Weights of a small transformer language model: width 640.
MLP neurons of a small language model. Each row is named by its layer, matrix (gate and up: input weights; down: output weights) and neuron, and shows model dimensions 16-111. Each number is 500 + 50 x the weight over its row's rms, rounded and kept within 0 to 999. Numbers have three digits each. A neuron's up and down rows have the sign that makes its largest values positive.
After each neuron's rows, "fires on" lists the tokens most often at its 100 highest values on Wikipedia text that the model never trained on.

L2.gate220:515422457557462523461541489430430514543425426586513471513591519443472485546454442508489540574501542485466406495495552541509575580416521516466495563424405429594503511539483462495520416592483506495456556480536459499543533505479534496490491519459511462545581411501437477580412492459485457400
L2.up220:502374583579475520549459456429541543475524543590536439531525488541569530543583446513572550488454444463517468483444525514472451491506466474534543542543461481474550511429561488506526524496441526496517522445513468548512507518529434478608481455522535510503520419503477575566408513468497442477
L2.down220:500495516441461485430519520555503500521550432502447491367549489523547504541468431575366545477462415508447444549458589482369515494475467502490457499550521482510430541522452483478518486420454444522517439525557496470531557510464484454471551455591486511525498550527494512539566452474514546478
fires on: "|", "==", "of ", ": "

L2.gate380:615437439466477540469422534544410570516528529499458560524446520459459476491447523580430495550462498417524529513567546492543451505591440526461558516378591419495511497451415526516472587527513379496485473506517496519565517569533505471483535556472475455587598490379538470553453559526449569498
L2.up380:554565399561429524446402579526473526467625444535397431494508467532612535455518455506523516544545520510525423529604555543489420478538497553443468566430502539518510526440503534493413394495532452474541538455512561463506387549527484497538534600507578529511469426483569497502470593486542499503
L2.down380:523456490475457499443439544473521449471589445534466489446418428562606573463481463519512518416598521487527414442529543442481345539516473601436534425417489544515405531446502489500483413378536470484481532489549559453549525564471482474477483512532543547538462467458500480506406645529489470488
fires on: "-", "\n\n", "f", "The ", "if"

L2.gate392:441451573540570497547451591474544535395456508528503440486508374449562589553521494491510453436480564382428547488537452495559492466604499564581528502523503474413498469476419541585598571452527473537551497415575498521484497467588476623440533477466480468461517494473488522530518422504538532480
L2.up392:554561579519366437515411524534451543515498409482539518585524500557497491451472484509517520425571502467522515593579490449411547502558511479528503519570543461481550422486457536426574504582597520469486593469498528458464565460493379529560488479527510548512500419483442556601495478489458545550
L2.down392:563557529485440563435471473460487526475506482475510588518541394598567440540433568430488497531542489501529498619392577442489466508533445449472480455497590529523490440484452471342423475417628460536477485526423546512443499500452437469449521480518481526501478489502497592535577536415469496589
fires on: "at ", "-", "quarter", "==", "*"

L2.gate203:496505548475554534461550583454527415465496444504517477377579426521554513511634516467448437569470536555518526416530474508523426459491524535454590420506493501564497542438512454537483443506511470503447531465431516516483509439508492499484584456505470502508512422415612594474524527559439524580
L2.up203:548631451564485525516597503495536425511488463552543511469615568426502480575576509461419491563461571566526486443471414560497436447492460436427491410492563471503435496460539461506546414527504404519453562499481501538584536452415549510522490479462494443489514395529524459434531487449529486486
L2.down203:633557488505516534605492407471443538535546470546512489450543524466468438482491380506557511514519500493458432454444546540567470516500572457513484505500497465547570478601532553529423500463479431428482524582472541494522510495448570506596507552544523453556518614433448479496481482451575475506
fires on: "\n", "of ", ": ", "after ", "==="

L2.gate146:632467548505591419509643504548527498512527401525465463504514519507568428471506509590454474527402418507602517560564523509485524431472432486403454504408466461447508559515504595544508472488442495477516380525637480413480386449501484518483471474504599491486482443533525538480487435519486536419
L2.up146:457522487496574540572477450555516498596518545540505515494525446458383504545495472494480554577608447576444535550541485533449484418521512571484521530496389472454513540569441443494566418457513509478500500529494509492451394529493469581580460592480549444473476557491439532483548471524515485476
L2.down146:567567440520505467507550445488553447517437482510549482514448414447457537440487415537531554528519516548510496563567556475455392598513485545524496440439471524435495571517508443551527488571468503445462484488658438431548518495458542553530478545468495460510544508487462516516500464534456486484
fires on: "-", "Or", "s ", "'", "and", "for"

L2.gate140:477463480569470495539472500539555547471584495403536473601503551473434444474563388513527443446464560465484548421477458515466395505430525635424569570473512465512459597482499502540451577520430457475520523493438500467489458527576487439475503464513470567561459488476499520528436519500372468510
L2.up140:545568535472552519463598553498486478524484539549486450559591476479509442503444492472481506548501549618508454445494470590525534472527423536602511466434514507528540445381467476585375488535475368490443484464568561593453578532406443421542560488512520521514421487510477526552445517443423497522
L2.down140:529549444543530453538607506560472531633582518440483533486540496549557536547502504607542486521518496541465488465590434521513586494488407540503463482441602464628473590502479418539487413525529486498523533552484535427496471514475432448529526453536531491542444525434439507512542598511493379512
fires on: "| ", "\n", "- "

L2.gate68:555442427493574439614423481508464477431415538502473469500517453442560489594462384461494515507531431399453554538542470527437539440428490510490577570466595547502449586535489526605508491524386490508457495410517539430519506481438527458489574476554402468438598454499546494522479489506483524466
L2.up68:559528426409575457489536534551502451429492503541544532504492517481538506414552561507424451453530491519481480452509435501548451433532526584537475468536520499416571514510551508527502460504525509456498497455519588382508504513513504483611430417535431479499535513529626423580454531500440667530
L2.down68:475470493420516439554546480525436513519485506473483493444546515449463531506596553491507539527545558567528524551600506541430454471539497604499466431595497516586532526547423478479424546458511540498526451557509530500464468415504469532563466438577555419448503477440403496474428455550481533549
fires on: "L", "with ", "W", "from ", "m"

L2.gate433:462458464518519487464529542544489640429447434507511493446473514467502514409555491507510455628454445510511629506540539420533527468541532529568593542415512543447381457577504487512516530448582520542517406465565463592518527453521428539459565567465624498471562524425511580414572558555424522468
L2.up433:482541555538600503544452448515415551447610473493518447455453539470442502427341464555534522416478508422520451557456584438525462554535486585577456535463557501489478474664479474471529480497344453501425476426505539483558459484375515427592593495537555540595491499534468474438478518510443453561
L2.down433:476495542498616443581473573550462485462491630546457461515519541482500498514437479512520550460423508487429469492502496534496427482517525518514397461477511508474536486581448503498466524414539552448549599529468485536518464605391488535494485478541506534508422489599571541510514610585551470482
fires on: "on ", "On ", "22 ", "— ", "| ", "21 "

L2.gate70:534470610512525501516415424450522491532577486525558533403493506392519512469530548506453544527406536498633536522507570534579495524479513546547552443530410497324596515474476478384485422468511481506558403556526591492508580512385530531473507483438469503491610524455605524460555467526407469448
L2.up70:508530483497469458501555496452481463537438505461519475445536524474449582525482375509476575499468565545534437512575533524555508499399482484467472455448473496440508426428439603459494456492570467553539468584576475434506466501527400513566536542517430498478528453427520490508522510484521547459
L2.down70:448511505528521539489516436474467507480482438549446527495481478468442568507415414504513489532443543517480501522553576583522492520543556488428366497470490514513526494552529486404541451516472529517580460525526574413480549527484530450472591582488420433507452521501585564530467526447474525469
fires on: "-", "–", "– "

L2.gate231:375529493472495460527551511502508510544424539483543457558458538491380542435401491491425499555443574515457480490438456472496531586573445526514424602526450406487530493499460555515529468501514510469519488558514502543491427497479438539597485538437549458466510520529509552478480528572418511458
L2.up231:475463445591460523522519648531505574516465453506525467449481486474494535453524554514468484540540521450429515466475503541508549470527506471478380464548518441514495507556535542433482557480527498611510502497390497489519561489504418522541480436537456558518502533404541437498480465539540569491
L2.down231:528517554567454516426548511473521490467565550497420584451504526454559435561508523527556541473595582459415472530517532529438488568501541488544631485480498522515477519470620509486421494422515502408558530542551485501535504598492523533526539560539451515479463440512539509525472525455655419411
fires on: "==", "===", "uk", "as", "1", "wife "

L2.gate20:478443553480500524485485504523483544492537481508599465533529457484506477458518464539524523481532468462458491510410505378457446577478506446460520546475441547539474487486423552494507518589543478509524509475472483578523501558572475552527474494479529438588527520483434578478529577500397439448
L2.up20:529537530631527524399467533465460614505561509475459442505461481515467496528486481543531540458545400520441506460480530454532491478500538474551416425466426501602515475414462478480617477520487504589529507535511553623436616566520495502474503423457548441501373518516552515447574578439430478517
L2.down20:549471518543551426402497553554404540471494522526600481435455444489462450459520538470603510530465471493454500557582519469496529457496481519443431473547434592573556500524454432489486534545531513452430531600518552564484443576556503489484411385463561453456539476484498448453495438478448550521
fires on: "in ", "; ", "| ", "==", ": "

L2.gate504:517450556557517492493539511528501480474533466442511525563562491470531510462495481490530493570525517530548393512419443445554423488475467538412533495483513579461568459529462489506424507493536500451478581510497543532486423436554575509472514510477487583588513565491545499471445590525568558465
L2.up504:516447526551457560422467515519434515540488574406549453465403532533549456474603371503461492501475512480507497476532543571583447475413578521424509489545439562470465513419542515506498570512515531508473551452507483487482502509553442490526475529467491547482519453410505469442444623451469414483
L2.down504:505535484515484519465468443555438453513536470455482435537468533485443594543669355423454451574513550462573478485507516428498458487451524536473474507526441582592489457476515484432450418476570542440460584537620613547461508456480528470438562529504503441566556478431493505511413585517541478472
fires on: "\n\n", "7"

L2.gate194:438508505493481509547462470478535506528512514531484524500605496496541504521500543507532497459557448480477551424471570539585481421543538539543463439491532521551596521420459417563585492525447448495536433506483586512473463493479536509480510501496584417487505472449410528473572465517501441509
L2.up194:494501502480514453511545484457476528566481426559495565456506526571537552526491453501454477560510463519536396532443481550515441508486504397443462480538638469523495501447433520480389531507492575430559523593488511561514546509528422409452502426532503547422510491484523557505499463471479525468
L2.down194:477589537399541480423508576543539516453478508552544486496292484498504507409588480514419571489566502485394534548555562578563500461513562438502449435586394524488588560452502494439478560483543513428536503416552520584508499543456478404507459450469490511568566625503444540577498499519524505475
fires on: "of ", "such ", "-", "mis", "h"

L2.gate633:454455557529530496555403585460492502526562568436453485571417526491485547479512496483454437491464536588523571463585542502498508473511461593469535560486526530417499592514505534503540568526441505578539498577519474414399541531586516549531455528503538384535503512416456575484513561491465464513
L2.up633:495470469482566539544449552505491482490592490537537466570557486538528465622508514499482532575467441504626492550626569538501480452557389555489528559473430519498554531525554472469539550558465411457463522518500535534482556490476503502481445431494594505613513519582509513519549519488480521534
L2.down633:483493466481500420427570517396534463479448455482514453514487505521463450568384416494455535587493488447615464457519537474499405513556447512552481500436513522512607495490591503504552449452464450467375525455568539468454520451453458635431492442456516490580524534537487486510464483451443524511
fires on: "was ", "is ", "s ", "it ", "It ", "of "

L2.gate171:571521521555535614455488498497580506406552476497568513466500501544494516491514456547489536491481406492531484490558530505466439522411514593422475485440579445524449518467564438489457442505440461432563524539414492451470502507462435460540554503524495533541538472543555519404523576569422535502
L2.up171:546450534517482571524494540533506486410538492536427515520466474433481475425502482468460585466432455501544477571451501487495440487483485487441483422466529491446478581550477411519419504533493448495502575557465465406589460567537563525490525523512625592451514559544406471490518414423441600503
L2.down171:546518539448434616534568499484504494499570584513463468466434408474559529441477498532606493382451469564528542471488530435440535464487453572444489451511491424527507584576544454567484533500515538531471522512504529443372425468584482560497511452448508544543500536479452450661510573488446557498
fires on: "while ", "; ", ". ", ", ", "- "

L2.gate349:413469454515464506544451543544560541483526470462574491507500445555478561437500530508408416406514460508464454501539442661432514551456534557511487536429569452415463570513473525520444551468515486456457521426559484497393574487439472385485555489450606451434544550515430569495513527511488509596
L2.up349:482502472555472581467552506490531447542460405465481461432497541516546483567472504485486495533474499510440547525441488482444534461512481453444507493437534380495514559551518481527473476513511478522404514533493501428515600512491479554484500500517581595393557478495543531489451461485499444555
L2.down349:468542474514535570477434498447515490504512531399570487548547580583451626451506522463529518502425508493442505521599469612491549439530487490567432536633545522517429610473438384489450568547491482536529513454514523520460551548475471455620440502500591533397558399491492544443605523502522455513
fires on: "| ", "p", "ett", "pos", "/ "

L2.gate591:492411508576489545434543593452457523439467431496559465516524555541485495419527459537561422523509560433535476488560569568553594491520584504572590454505412547482550472432648540572382489574580599546537569490514443524565582476460475570483434419456450503534504526508470513486572414555560485520
L2.up591:453555549467502547429548463499547469422514492475459457442520494564480502470539461476598530493539438520452500464443532488494483567535521500508452427572420588521523398495545580529593552519454498560441519487443555515568497541523537466436533565522469460430402540550526511467519534435593536425
L2.down591:454537437468558550460519468559561505545501451519459485459566459510559470475561515525526491481506520474443502512502543401488430529528511455500417421538494547472538496502405569435507450471494487465451492500532461533585533525470485475490575502481410564567490524502561536474565538451537551530
fires on: "==", "| ", "===", ": "

L2.gate527:466412456571477482377468493547527509513427455456502539504547421437516448482516473489420477485527531501418471542511490483491517548544487447601597548491463497477514511486512599557479484493583537533580453505508472499526455492526563529498459469568513516442546392483543499526571458599584487511
L2.up527:628537487575500505447487481488563465463508518517492438455568488500457493497399498536480491509467579422569448463509503466485492484516443608542532500535474448468530426547481524387574494535543618475538507469469561458520430557539546437615533413475482478514464464445527509513489567487489549516
L2.down527:458430459569452539547544560472483528476479451436472514464522488549512598479455416487408399414504483439536525455487523399545485540541492525485504535525460460525500555558452390486493523479585470543471431454475536566497523521504512479471521535537448413433482452473573531517526514425414575478
fires on: "–", "| ", "2 ", "2", "6 "

L2.gate76:488536523522571533454488508484571493511461497511595458431459471548442579468417466538419557498443538465440539519539521501550545467522576439460555452489560478468505450482448550464502480495466537463471495506499584567599565539472541414478505484487570552474592546444525545401445439517442473500
L2.up76:532546508492544456559453586513519502543380434459502512566483494512480619432441533498504560594505550511432454527460535365474506548432467547576459587468493450623454478488598498442546433447547546457539520511450516577478542505425435428477514529492495582493572416512464530527510447472518499461
L2.down76:514571491467467516611465533517475582486522552417540491543537540468467540515516494513551508521419430471443431543471430466511493434463473542475425569530488461497434545489530443464582455428614618516526499448482536551564519451424554532440490550517573581499502479576539524489526543501515544475
fires on: "A", "R", "Fre", "B", "U"